From a checkpoint of a small transformer trained on Wikipedia: a variant of Muon for these matrices.
MLP neurons of a small language model. Each row is named by its layer, matrix (gate and up: input weights) and neuron, and shows model dimensions 416-511. Each number is 128 + 24 x the weight over its row's rms, rounded and kept within 0 to 255. Numbers have three digits each. A neuron's up and down rows have the sign that makes its largest values positive.
Before each neuron's rows, "fires in" lists the words (lower case) most often at its 100 highest values on Wikipedia text that the model never trained on.

fires in: "for", "under", "at", "in", "as"
L4.gate1045:171101137137116130107104151111082118176131147140156124086136120146124119132147153138130129091161090126121140133132115146136145119136131146153125139126141102128121147156159106112102110126136134144143148116129156140073093111135131103082108147098110111135138099107112143147122152121163127169
L4.up1045:155103141135111134153139119106129121190165133157113140153136153122135088145151128127144158086108110136091185151142126161091159184159101125129118190134141128128115101143163087143121134106111141180120116101106149157117130140146118116122113141117125157107119114142086125140173109152161132111

fires in: "his", "its", "every", "my"
L2.gate1013:140090100085110098171123124097120203149161125123101128122102068150152147105123143084120120081074115120123101107159163081177119110095186143107114142133113144106155141124164154118088104093144106139141133185165152105133108142126137103122088117139112101115135109130125138097142107135111143140
L2.up1013:084140170096147129159148127130143136109094093117131096190128145171126120135082112140159092109093108125104147147145156129161143096096126135103112125158115166126176099135118119115128080090153125090145131113158093106176070118119125118132142131141139150162113083138147097147156109124127148122

fires in: "where", "which", "what", "whom"
L2.gate378:103119132098090128079109076110131135126118115103089143102088083120152125120126123095115155150141084138140082128077092110121134071144141140124110122136131163141142106127078165139120145093155135135121144132168143151134160171124086125092136139132125102112121130147140160123116141167162144109
L2.up378:161127102153155150167139148130124108127109102146146147105116107139101128121152133198126154150161103139136084161104118152128098129143108200076154095112151135088138139144079092114133147157136124104147146128138086125156113120130131134128176152129143123150160101133137110142091113152109130127

fires in: "made", "making", "make", "called", "makes", "helped"
L5.gate97:083157127112088157070129169138125098106132133125101125145133154111158125128125117106123120162138139150115156141148134135131144073145113115128147142131122169146097151089138145163112145128112141120093130134123143146097109127101166121129106095121144123149101122116135089135089135117103146105
L5.up97:129147125147148114144117174154176128114124151146108128178113122119090181122121152073088097123117147149125101144135136078135086101173121114147159145151113168103116118161143112139139137105145124093107154105112143117115138124132136103120100134104090135115108137109110146132127112161131143140

fires in: "and", "or"
L4.gate977:111160158112145158138114143101115150156121135132142146148104146137166107143117098131102135106081114147152150136157125173177157133118155133166102121103127091173107130108164121125140154105109141121141149111162123143129127202143114141116142141116094161093138102143119122106107105144143113166
L4.up977:100156121148140103147122141166126114164156091100121131105113176128119176126128108129134117098111155126105146141125130143126137115107150166126145170080090090121143095113113103108127139131095173125100161123162134106138154145203159167154151109119134145126111102140157125129171135156148128144

fires in: "name", "title", "position", "word", "term"
L2.gate685:130110114106139102149139141138125140124143127096096135069125122125120170123124122125176110094100086157137107107182089106121120097121125102133121140120116136145142146157128125120135136124099155134089113151129117191115174137075116126174148128131087134153160172138129121131153084143149093130
L2.up685:159172089127112089145106112157118075117129113147161175123100142125143088098181102145115144088117153142124144152168125143131148147102120128117146125103145149121124151118126119127161117083159115124100143177169138149173124153137149072117108108117142157144127121164153151113099123123187133179

fires in: "u", "upper", "ufc", "uganda"
L2.gate887:119131176106104135124112074118113125109153128109122133144152156081127103127151132147128100129100118106114128128130125143099102125116121116137123153156124120115134155076156108141117119111118177165136106080108143162153087115116173120139099089144106117127145149121090121115125139186127108131
L2.up887:184140146109143137114125096088162118116168131075146140141109119109141109164169151126128129118137129080146147151117126146127097151155085107157107126113122099129145154101149123127101139153091153148154124118089106155121129115113109127112112103102105125152132134115113093097093129150196115187

fires in: "as", "including", "like"
L2.gate61:150135126151099152164147092130100152097135099119119146120107112132121125157116135118118122121124108118170122149083120149165144148133123182130118105112168120097145092121107128165093122137054157163175126123086137162078119107121099130144127130142140168144125140173102125115153072148096120169
L2.up61:156136130141104147096130074145116122069151147119115124102126138132137112125119118104132179152123154163156077110135106145163107080178102095140114129101155112135133124114093101108127097131184092148129131137123102156097133130121104141143117155141161120156118170116089148142144117092092153112

fires in: "by", "in", "to", "at", "raid"
L5.gate1465:134112145099128139126121123139130089156145129092127091114096112119143130114128120138086118135167134083119162141136144093112113154124158140126145103170149080134097126117109117065163144113176137149056145138128155156104118162173128060119105155144143115088170109180138147159106079140098129150
L5.up1465:129127142125079183168125106124092110138111150107089132116145160157135161127120118115163126142165139100113105089116156135119122143099140129148079131087136135118145128108144134119115140124117125136113143129157134164138111164115130106084151167122144130101164098119112140075147089119127119115

fires in: "medal", "of", "all", "warriors", "gold"
L2.gate1180:148114080141134170131090115100152185146101103138154104111108137116120115096089127118074101112088136185087089105124077119148083098150101115140142160117111113152120114104129142156150153159174090123134103142133113085148118135138140149120142150101119115128156080126126169147142145098139133105
L2.up1180:145122125132153120149121122108117087130135143111124164160129136083147134144120154134173173125161123130135108100120144142145099132095093099140160102122109115102131100135169116141122162154155132113080103121101112144146097144137167143105107133145133121104147101147161110146118137125155149128

fires in: "all", "none", "each", "every", "any", "most"
L2.gate102:094089101147136145125116132130126166109090162124147098106101153139120134093167133122141113136105119140158099135126125088158099108139119144096102136154134144107167089179148101140119116152153115104116122153112112113118123135128099130098161116176139127153113160102175153108128157137106160128
L2.up102:112108148145172112140075136130117096181139155116109109117160094133172143139104146159141144061119094127105147129137090151138117111094109126095152119093104127131121093136136117104113110107120122149129149117134122102126154101126115157111117095126119137146144139169167085126133161162089120135

fires in: "to", "not", "it"
L4.gate1494:119145065150126155122112137142138132138121154107143116082135155122142104134123155120172120129140119132120188099150149123106092155150141138112128148123098073161117129131145111107141107148128123163133131099105105074101125179106141131157142120115106134154139111140153132158103165138164127104
L4.up1494:118101129164121120134128146132130116147146138158141141114098119169121159182135165138108132085122170113120136178090124101119082130103117147097135107119103137128106137138076150104113154136144143101147127119100147094159150158104112125167135150131134133083151115141129153150107109143122101092

fires in: "did", "do", "does", "hold", "list", "done"
L2.gate87:134119204135164121137102157099167096153107093164112111150135145145144154094100131112140126187154142174152146125090083090138077111116127125126144153099143104089111175106146107164141140122115134125139130135145074139188120128109091113088089166106160161082165127110144175119139148140109121140
L2.up87:138127127147169144105130139138109146116134100152125131110155121123149079095122101124101124122149107143155115075160157169094124153156160128136122148161129113143105084133114106092155166113155108109132139141106111101111124186100141117124158140114136113114068141113120105101110107153153151134

fires in: "made", "make", "making", "syed", "makes"
L4.gate1096:098183144139118201113111103160119106122115106126112186125135167133137107160105129132177176157113177159111115121168135078114152133159127123147133103145140134163140100184151162113114118145129151163178101110093113118187080136096154136102160098120089099080124158082105163151108158130122139121
L4.up1096:125111147175130141156146097109167167101189103151104143137136116089070140127143134135119113093129102112126150157144096117104136153142093146158126117147168112132111115156114117106112134128113117097123131164109121171152127130109123092129145124114146144096070151092120139132091133138126121123

fires in: "their", "to", "furat", "filat", "tenggara"
L5.gate384:142145131124120157102134150048134134164132117139154145118130136136105115159143141142111159127121114136148117114146152103118123113119150125132120082135135118110182177129145145137126114105134121137155100124060124116130099149162132125160174122131132118126130111168125125108133134175091175082
L5.up384:111103132116106154141150094097154135090140168138117141181150090148118109122163115141121113123138099176125135163139099138165147097161127111149076113115125102151097114112066136150099137091099135120095104119144086112113135111133148099142162139134152077146173148139124103147121184173124104078

fires in: "about", "for", "on", "of", "with", "which"
L4.gate973:108111144112163124148122121101149133152131137138159132148154105144149147087153141138160082125116111101086130147145090104115127128115135054129155140136150135107188128139125118156111112158130145123153124122120125127179151121151136151105146167076207097128165133123168099136155102098120144162
L4.up973:146093109056133118142083169136103173150138095121123143181162090135113114115109147093073108139142114106137164108110138146162135152145134121130161154096093183133141171174123103128100151143186127122125114137133141160124135117131146142130144123099174158137142158149145134103148140123127164117

fires in: "that", "same", "an", "a", "any"
L2.gate682:170118149100103151136113116106132091114163113120113152108156136149160108140176125135091130150169140101127107129156156143155141099149082128115160123104141145116075115112073102122180146149106124126176119122131089155101181116135135103136135140082142162134115130093133141166089152120156152129
L2.up682:128127164131130142106179148182137132109135116139143185091146136115153121153137122117122172131133109139080138103123112117123094094163134129150146126101119120122124131082125141175158168157172103152100099176081133109122076104176134111136123103149138108083175130133122101129167137126151139078

fires in: "originally", "first", "then", "initially", "mainly", "and"
L4.gate1137:089126136162078117131151121120115117099117113130137122106171143117119137129143088129139146136076118174079144152125095108156132106098151131149100161102129160134131134140121126115104152109125102145150160126127115163136127174116093108130145139116106082125109143133139149100103124132101102125
L4.up1137:151133110105162124153114153073154127114082121110152145160109113069147139094130136138149116110159082147122140145154076111107138122112135147114169148093123101138096101156157118158147141139104176160113144118125137143131121091126154137105152113148108177113123127128092106103157139139159104137

fires in: "to", "that", "them"
L4.gate463:142127140089169096144109104114115159142117091106119122132112157104112137077164120136111127120117084102093158135146161141077133145126152177124134148142151133141174152148143108174100132114168150128126129116131122121153081118146146093143131153120146161132122125156093104112145135135130119113
L4.up463:100070120128127106123130116170118099157152096153129168153150121102133076109118135138157161115141093112129108144146164110126126119195130144145110148168105105116143100109138053137147134130107190116141133129132055123137111125146121096144148191076110178142119161158131165122154144146149136132

fires in: "did", "do", "making", "does", "production", "doing"
L2.gate712:159124164108095096121142137091166102119132095116111108166154125124126100119136149164121122106127157145113143104116095106088125089119107106149086160143107129100099151131123107107118096149118099105114120118111099148185149124114123111110120108103129135101129103145062108142125175132128102155
L2.up712:151128147141117095123177146126147155089150133099132100115123133134101096159131136140137143122114144151123132145141115134099102162142128127138147157135119122088117168138135105131130109149167099149066113114163105145148134141102164138102103096116158145167116107137112126148142133145112139143

fires in: "town", "village", "city", "community", "parish", "land"
L2.gate182:104110129099114083117138087182138122135081135107166115124093142179112129137163161156102133122162126120131126103150129098130154112140142145152123116139127105128112167106093159121123109106121157143180106087147127127154125152167106156112141132153174143142148138145128111120118082114186112066
L2.up182:147165124157086133141131103129119126106103118130147129134074128112110151132146154164095126142118144123098112124142123121104115078135150146171117133069157126106093163111087117127082084123136168140127112094136165105135131120162146129123128138102109124131120152163104129156117105134118114127

fires in: "is", "of", "also", "not"
L5.gate1277:157117171162139126111132165108115113155157126169156126114136100156168130117135142111130133124124133140131113174102141145057140143155174086105107111114143143141119128143142120160126118169120103180138148089149137127105118096076147092148112113149141135105156116124116132166082139106074109112
L5.up1277:124047168162178066106126097098149162117096155131120122135120115147127113163181115112120106127104113182072149146134095137110105106185156135113168150146189148145127134124109153127128136140125145085107132133129135148121113156140147113115094161092119145121122179109124095146153113136119086130

fires in: "as", "how"
L4.gate1030:156139099165149143154140122141084187125157133137097151141143127124087086126082138119136129132132141125125096090062121157134160136082137106076138113169114144127088148140138122120128111129101174147146125100129135148150136092162141104149132153145126096131136144130110100164107130143115133113
L4.up1030:163132168158123139128093163080145109126164115125093091152119111161131132118101145157156136163174130146098090134094072145116177124115132139136141130120092136158118124085117121153107153121165125148135128098116142149120156118133090092159113176160070090112139115137134122114074126124163124138

fires in: "at"
L4.gate1489:120137131126141175119161144164121136134156090134133106112134176117136149099140144110142136076083087099116083131115138113149094118126127110163102143107152123140095104138158129118121109155107095109142116125168152124065131177120094146145142140124135124130121077137149110129108082135143061136
L4.up1489:156157145121123164133177106174136122159151124104125086127156137125143093175103150141111104109123131112137174137090118128140118131110144132114117131154122162157117129125155123150095090144134147145133132144069125131098149116123182128150142126105136095137133101120142135148127109113108096130

fires in: "during", "won", "received", "attended"
L2.gate1681:098114093108144163134155130136134137125123122098133082091129130099163159149110144135149110141166088137150103150111089069154124109136106140151192133164137126106083157114123111143116134167144111146118111140149150089112149164172158153078073094121163163102125162088123132124190147154117137133
L2.up1681:119122162117131122132113147123098137099150160116127094053121076138112135113121150116119113117179141154096139137143112108065119137181121144149149138124169122115117124096112115132129127144164113119167130138131122126122150113133160146097130167102113129131152128126117146110181143150099123171

fires in: "and", "or", "former", "original"
L5.gate1453:131106126108138094155159174129191088140139127191109144155124132136087152142111120123135145109125137080107128141130189135066170145076091162148143115144123119133116126150153128092125126170126176116079149113150121157154131165149151143155063121149114152079123130137141091131115087127141120123
L5.up1453:172140097102163175102116131165154133132130118104153131153132127109125133139112130191175147147171138168125143089156139111121130165149100174122170153141100111104103096148135135120133167121150145132126136087153115145163150190159148131091059199153133123154110078113100124119140123159136124165

fires in: "and"
L5.gate246:126164155132150122145141157152136132148129134168113097143088145102158107134143118123134170118116134134116155141145115158156148152135112139097135100100049106191123129121094160101105151103093197072137110113141108172069125170149129119117064134150160107124106119164137131104098132127097105138
L5.up246:122140118127107128130162119126116119133168172099125161121112117103112126138140155124117164095129065110159131116146163162121113129102117108146117088140132135093127136111117095143137166082148182092133139153111131137123144123114112108124108145155115130153135103136129181101105128115174133084

fires in: "not", "type", "location"
L5.gate1492:116195110144139137153128112150096178132094146152114148131102158129098135130085120177124146127112153120147126127085132120075164152099196171135114120172145089133127100155125073126136185145089111102141152085141106109117162189137151177129173115109118135142106099130067120157125074131150153136
L5.up1492:112102109141138145122136168129157088104106124097118133169128145155104134114099140115131104138110161136079146168097119152149142128150101119107107102113134182147169160098133148122136123152125116130140137126157115110120131136151140153131141105111082148094135173147093121107165124145118113101

fires in: "as"
L5.gate1356:141133147163135131127140145106100130121124121113102133120155103088110118121133125155120085118133116127138117113129139137108173120137141169099123145103147154162107128102102175071108096174124128129106121116165108121103139151131107086185145139138106137105119175120162119161104172133167135152
L5.up1356:152156142139108123144112180110124097135099171133148123152098121111099127151122151151130117126153140109153139150135115143149126101153152141123180131156185107106131105105164124138127143108125108122146126111152086136131148120091110126142113146151129175110124114110136115160096066136144102132

fires in: "de", "age", "delucia"
L4.gate613:148144128189128178102109173083108166118092135108120159122118152137103105131081134180129091142100136139133127131122144143115155161142124105097153126079152126116118098119118116144135144111117123092100092114186137142113104151160148145123102135118155127152123150130131143210137152161158174108
L4.up613:097156136141123107109114145132108094138109138124116136112144085144101156163070133132100145104146127165125147146142130155084135105144141128137093136119110108129138132094089106122123166080148129133102096137187145118153157159098135113127123158104152128099102157120127115114109083152093154130

fires in: "that", "which", "who"
L4.gate533:117102110151114121196111119109123124127114137154096110141151094135129114090160123117113066160132138120104083090072137140137126117146152124125170110178177167087104114105086133163139118101109108108170116139130145133144146131107134126159136187125124126103118144147140108110086133097156108155
L4.up533:125120093127157135160101112109106137130148115148153124153119132139139131144115086108116120129156121122107141152084128150105126168168121159148117111164154158117106103176103105109134145088118138137120118141149142126151127131093106141122128109166132095154101111171152119154116145109085124126

fires in: "name", "term", "names", "etymology", "naming"
L4.gate1470:146110141098108082156130129144133139137102136145123091116150111128082164155156147147135083080109132173144123140138131152126124128110105131132119123135080133147112154107117166141157119149109104135107141098147133154144122146090092109153150135131129122154137185149098148135151113139133133136
L4.up1470:113153133109099107130152102131167152162168120163067118130150115076109123122152132108165147106145104134127097083146118138117131125125099112137144106102130113133193135176121170127150153098144127113121108122101134139139161124154113164118128130153130147136127131115122111127143145132156121076

fires in: "one", "lone", "three"
L2.gate10:161100103155143152129127093159121121142096122127093102125162091143125128093169144123146099145089164114095104116097094139131088086148120111127153120091115142113124127139118133153114160099104128108148106103127138130133126128115132158113150123104134143102127144111124126115168198137086138103
L2.up10:107078111156143117122137090180118131152113130108068115168176115171135085090114139125138124147078166094093150122120095126178128076148124129110123132091116141107127130117145128135110120101141122134135136093136130099131118119113105141088122129165148155110136101113152125084164121145125129121

fires in: "most", "some", "a", "an", "many"
L4.gate1346:134108095156116179168156164152125111158102137137132111110159143115152113142140165129125141076129089138122160158150111138098153098131124144142156106149135126081122120165127086124127111124088113120142137153137138111139110151134165088117117113158128163113114143160163105107144162126125115128
L4.up1346:143099126141105111151087126150128143134115120151135131089161139108113132172111148141089127120090151172122118103162117113141122095150121153132156093128111105094099104149104110110095109137124113131112145120143167083107146159059125131056138131166108145129122154122147174142142153176135122164

fires in: "being", "he", "it", "as", "him", "was"
L4.gate297:161115124105142093147121154140142155150133111075159146162139105101129103127108084099108145125093127075148095075126084145086147107139181122116117133102148155125126126106146063134082141104136136113169120145122165125126128139126151131148102177134115162102146151146141134139121114112179092149
L4.up297:114141153139111149131106136135109141120108108080087114135123141126136126114147116105158134129142181105096138150103163121134113111094102146105129132132094165113113148094143098145103134160083117122138102096152116135123141162189126121131141148080147144134120154102117159103114124101101108136

fires in: "of", "maharashtra"
L5.gate325:156188134129104162134126115148174196109136084127102137180119175138136142177128114156135111136136168138114100147144076087109117097137107094123147155103130144087139138108147133143139134188111103126151134126124130119123104122112093085155114154180130114096153064128135142107146112089151118091
L5.up325:161148117164161134122158124096138140108116160131125149133103150116136132187187156133148118161052125100120101136131097115137098124130101159124152146107061104136132158131139110113184163127166133148108084103148106141174101114154113146113168161131129133160156136152124078094128124098137130104

fires in: "career", "school", "senior", "scholarship"
L2.gate1310:075147101136142140129110158208101129124144097134121129116129125105183111133090131146100175136103111092093111147168121145098119093106145080118136156117120127139122179074111106141107130127143124172110123105124191129076113129120094110097086127161164104141119130141088126136113097138079082140
L2.up1310:143134118145141162131155138142110132119119105117136132148139105131142114142125115136109110133120132105107138116164122167127106126145089148119085160105139108111134130161099089142146128108152179113138135116144161116099155183146149103159100160093119115140128123136109152136177150168137133137

fires in: "one", "signed"
L4.gate391:135127133119131122114093130161158099176132098102112151131135102138150136169134129197148163126133127073101163141132148098128114134127108168154154131125101162123103144160103128140100090096151156117149116151136137110051136078104143120110156119109160125119140103144114118095132123132132164131
L4.up391:167135126115133114169156137123076161145123114130116153168151152105103149168065121137148147156124159150128151048182108137144145091137125123114085139137080128138148143105125139118111109127111133138112136115122091097089147138111136136111143122113163141128098164128167126131107134149141143131

fires in: "s", "scheme"
L4.gate13:134095178159109105157136098173141116178126154134107117169131138156157134145129173123125107130129137167123113092086145088106126088120125113123096143126129110110119095140139129085109112168114098125099118110131112100113141168132123141087153109115140110129131149121156139133164103165100135162
L4.up13:109131099110142133118114071157125111118131122082141157135126092114110108165147131134126122126107144171157139132112105114134127140110156130103125134110126117089110096129084140132093129142088096095102109112149109141160151114079125130119145154112125095151117072106146117166148127134139090110

fires in: "to", "not", "also", "help", "and", "helped"
L5.gate1334:187134107100094115145103082118142138082145100120140130105176109194138129163152132122138112107113157077092125142154140108120113136082179101157131115123122133158114166156124177169060176130132137111137125139117119108103118143152121165165124107110125139114134131129070111114129146140127081147
L5.up1334:145126171134134120155095158110171166115100132119080138089152130171138144156125144102131129104109106136141146120098102149132100123103181117104106117122095151107094115114140148112115131059104151162130157153110159130097082148136135148173117168068087154103126146155064180135150132130128104171

fires in: "they", "same", "a", "another", "them", "however"
L2.gate273:143094103154166168125100094166159107168142149123110108114128105151129157096112156101117123115093142162134082108140086123129104110132178188129109147113112092143131149071159096136125159093069131126146116102136119141125099131118117109126085132138094081141118120114151112104170109144153112138
L2.up273:130125114115139120095105093132161106148146139147107110112196100126115119164155117115101144126136132106118171149107106146167136140154170110120115090123100118102163141100167083104108143141107187121111149106153158103143137128151144114087152144147132100178116111203142118126179127096098165188

fires in: "an", "a", "web", "fan"
L4.gate254:104116137154148136142109133099134092139111160095118108130106145137128111127127155090150125139129109139096160122107109096139086123124135153154125093128157152072128128118128137098115122150166153154124103149113133119097122133122177174130093120149084091096119107126129093113109141167134109090
L4.up254:100092151133126095101153119144136156121123090106099176083160158165114164126122103129115151170093129122169094186143135112115100121124136136130096173089136131140133143140122109114122112097147114104131139146141096128109125192103100106110111086116127115173108119123166139130123106123118108146

fires in: "in", "at", "to"
L5.gate682:093115164107136121142096150172127098119145155159125124115166120147174109158091165091084127112101150136110129148099112176130132138130116100125167109100125128100144114151146129101156106127098129152120117113095153139129126143150066153151130148125167082157124095134144114120170114143124084080
L5.up682:152131122154146114127099162115141136166093095142095088137119123131116083152101162146089137094111134116112134130144103150135087165147148110128121099121106123139139129120158135131105097094108149121133119104141156084127113166157137155116138149096134131129129098087101096141116134120128108124

fires in: "a", "gold", "an", "costaricense", "part", "soldier"
L2.gate36:106122090115119109099115121119110105159127181156137122128114146102108099121130138130126156145133162109150135121113099105155162105130130142106142120123119113138133124128124120073116133125078093142114133110121115087082110141093182123145136166142101140099132098101130146119118133113113105145
L2.up36:130135163133120156172188110148087093115112162148109149136096093097142171125137115179112153108100154142163163140087097155166131125105161099118136153097136150135079148126134141072122139124094118102158158128086108133139096126148159151108080159160141130140133132103120153149099153098158100128

fires in: "in", "by", "under", "from"
L5.gate1468:072163129123107116148137120106140123144116127106105125077097102131157159131168107092109136108106131156170130166142165151160174128118081083121138132106149167096131095079112069123160134158158126119120124155119102127117142118134121111123132099142145163141128147134139153141114096132101135159
L5.up1468:147123112099135100181103131095122147139127106135100128139110126131129126130135147178105129095170110099092151145166159145116133136130128104125115148127106116140134177158109149171136134156132100114139065114137163121162105169105132127133142160103141097148141131109110134151169097086121098121

fires in: "first", "club", "premier", "second"
L5.gate87:118124137086109113137187113141098132113129135117106157128105108158117116129134161141138144140124101107119113152133116130134116114106139113170135122113130111130086148116093149104121154090154082070100136113096119163138077123197096099135075157163121160127150161125117122143094142166149088139
L5.up87:152124141119092176095143150082127128170161133109125136127142111137151139143127102163105093114082116106144137105154124123143128136102088103134119130125123079099119140113145146127121129114144173131144174084173133108140115124142130176092125154144147146127141091129154138158111140110151149150

fires in: "all", "allberg", "alloy"
L2.gate410:099093126113150163162114106124144085093106184128123127136153133140135090116126119102133127092126134124150124090123108128133163098130070135139109157110155126114114152118111105136131140163170109123102173163129109102106124132116111107082142131166120115120166117134132139124165122140104115112
L2.up410:172140135132097093132129144122136032166136139144134104137073120150096142095137157167138117106113133167143159106118113115149120108115126146166139123127107141135094180130183114090125128125144097123166131090111162119142132142167147110133084140076153130142154123151136148110165130129094132153

fires in: "medal", "rou", "albums", "medals"
L2.gate523:141098090149123128085117151140125116142110118087056178091122123091144128124158151128155180106174114107126119147138123130126118126154118130112108106148108090124135143092139125148133132119162169155131120125131160146134073201094121130184116083141167128116141112106141088095111110120141143116
L2.up523:161108152126119158097170082102139165120126092117095111132130118137146112101147153082100118127097124168158145121138143128117132118089133089135116094138102137123134164122131140053093139105123139186126127124117077081150123143117146145100145090120128136147131145144112127179098128131138106115

fires in: "of"
L4.gate353:092134110134086108157141114165140124109155107103164121169143141124135154163131171146147173126113118127118146138115136125141116104133131112176160150108084142149128126115081167163106123127115130087138149178103138123170094123133142142120124125152122116098143117122120169178129104130123129165
L4.up353:136104125106129165153141065104112123146143152136091176154143132106164150097158075099133140185126161118138117119153067143156132117120112126116102138073122125140104088144099158146175142129136115152114116090136104153111073147158081133115095143156145146151115124111141124133129122111156155125

fires in: "one", "a", "an"
L2.gate1304:102095123193156100116125155089089130154118104140106099129119126148108062160117119142106121111123114104137118143093112119132149142157118118135107164157121113161114162116121128107136117134085110121122120119151140130108124087113094100089111123106130103136120138125158109132127133108098124196
L2.up1304:095101146187141152124120136166130144104148197136094117086127163123141151113147130128099144201122107105110134138149148149145129116137084115126124112119096097129127138132117127144139105152136120115111169155113135119112087123115155135129086142130126115127148118141157126161145130137143129119

fires in: "to", "named", "renamed", "became", "called", "into"
L5.gate394:149150149078150110146126184118130139104122134172134096167162146125158123212118122152108080151114123180138106138096104129127125126138134142162123119119135144107080142155140088168169128123101141104152128143124102076135145107174121167114109136135138148136142148116145114141114135121166079140
L5.up394:122136147100133089147131136145119142104090136119142104111101139128147126157085112127091095136100113151177114142156102142110097137090110077110133128115156121083111087114129176141109145082088116101134137150150133114115109147138099143122123104132170138127147111107172140103156156138139129103

fires in: "one", "each", "first"
L4.gate636:130134152115160155084120158146134162088105168082131186128138106165124156122141121120140109133153094100124126164118103130191134154141135129147133133157105073118163105155157106096115133103096142123137152185165138093076120137122127140109067146132102171079120145108104124098134160135159120113
L4.up636:118129109122125132107149131155153138089109103164091145146175102100130113137141116126138119101087129127142121121145153146163149185107094149100177133126105122101156147151120111119147160094112112130132147148176141097154099071135090114081119158082135174174116148108117144123127160107162101132

fires in: "of", "part", "to", "an", "least", "asian"
L4.gate1147:107123106155116103123129100123148124120107149125120112137105163094130118193130129160127131127153134146139159099123097165152127149112089178151132133145131135098080147119128135076098139095109096136115128171107121112158113141099129109089156155111102128119194113089107104130130142110127120119
L4.up1147:112141084167155142105093149180106118139116105128121144134208141155111161072117098091104121136148145134123129112149132135110117144161149138128152117075123124115121150134156117098099124118117141113126120154134127118116128147135138118120087142140118129111097126165115122113106156151116120124

fires in: "during", "angeles", "of"
L2.gate1583:153111135151087113122143135124162110120122090099097117089126147099135156099128142109125117118178139102123134149150118125087165102128099143214126094100139151109102118125088105135146162101163134114155145135144149122137148161101135121123148144131153112148115107117162157141113083120145151139
L2.up1583:093103106162150165123129122084086156150124164075093080101093106113134097096137118096125111150106105137123124160173177120098192108128156136110125103105152124122157143099168139154153161187187118147107133126134113166133084147121111139094152129109137140117141092115169088131160135096091120127

fires in: "both", "they", "instead", "these", "all"
L2.gate495:144147121116139136168157083107101137129113151142119110131109115135161113130152144155136118090128075176110042123038143148130124117127119113172121145085101100137162140163099148173092147145137128083148130137108075091122116126093127137095121191128124120133093131127130105165150157140076094156
L2.up495:124130100092155152098113103122125095134092096081122127108123109130166141121161136113102104068156099140145111174101138103116152121138127126103094093130134142101158123132148095110106163138150134133111171078154095090171125108121126142130113140139143156169118171135132137115141134110112157112

fires in: "and", "to", "married", "meters", "meet"
L4.gate769:124079120110147091101128106177135096160131123125094156104099120131118125109096144160165112153141137106144130127083134139189187097127116129095106120116108143121130107107123157124103171109136108138112144111125154133138105136116121118115110129103153164148110089122128121151147108127103115137
L4.up769:142115135104084123139111085150129136109127150134132090114103121140138095114141132174135122127144101166101148092096146114116168106131148160161108136127152138129132116161141143158096139153114148110105125138127190088132129061143188133100110130115189050109112163142153136105157121124114115124

fires in: "to", "for", "only", "additionally"
L5.gate82:128146091128149112153149152135159128120119130093144132115106118140133150123123177129135107088162185107112111087142148128144130131137181167120156131117120163195111158149146139126145127100138132176155117114114142077136116156134110078129117118182130118114148135124139141128126133121096104112
L5.up82:106122111106125142188149127129104109172132139119158113140126112173135089123120112150109101173121083141138092108160108107143107115132097111098127093145137119096112087130161123101150111141139149097116122085124080143094170167128107130135105155126125169121109109159151144121104142144120132104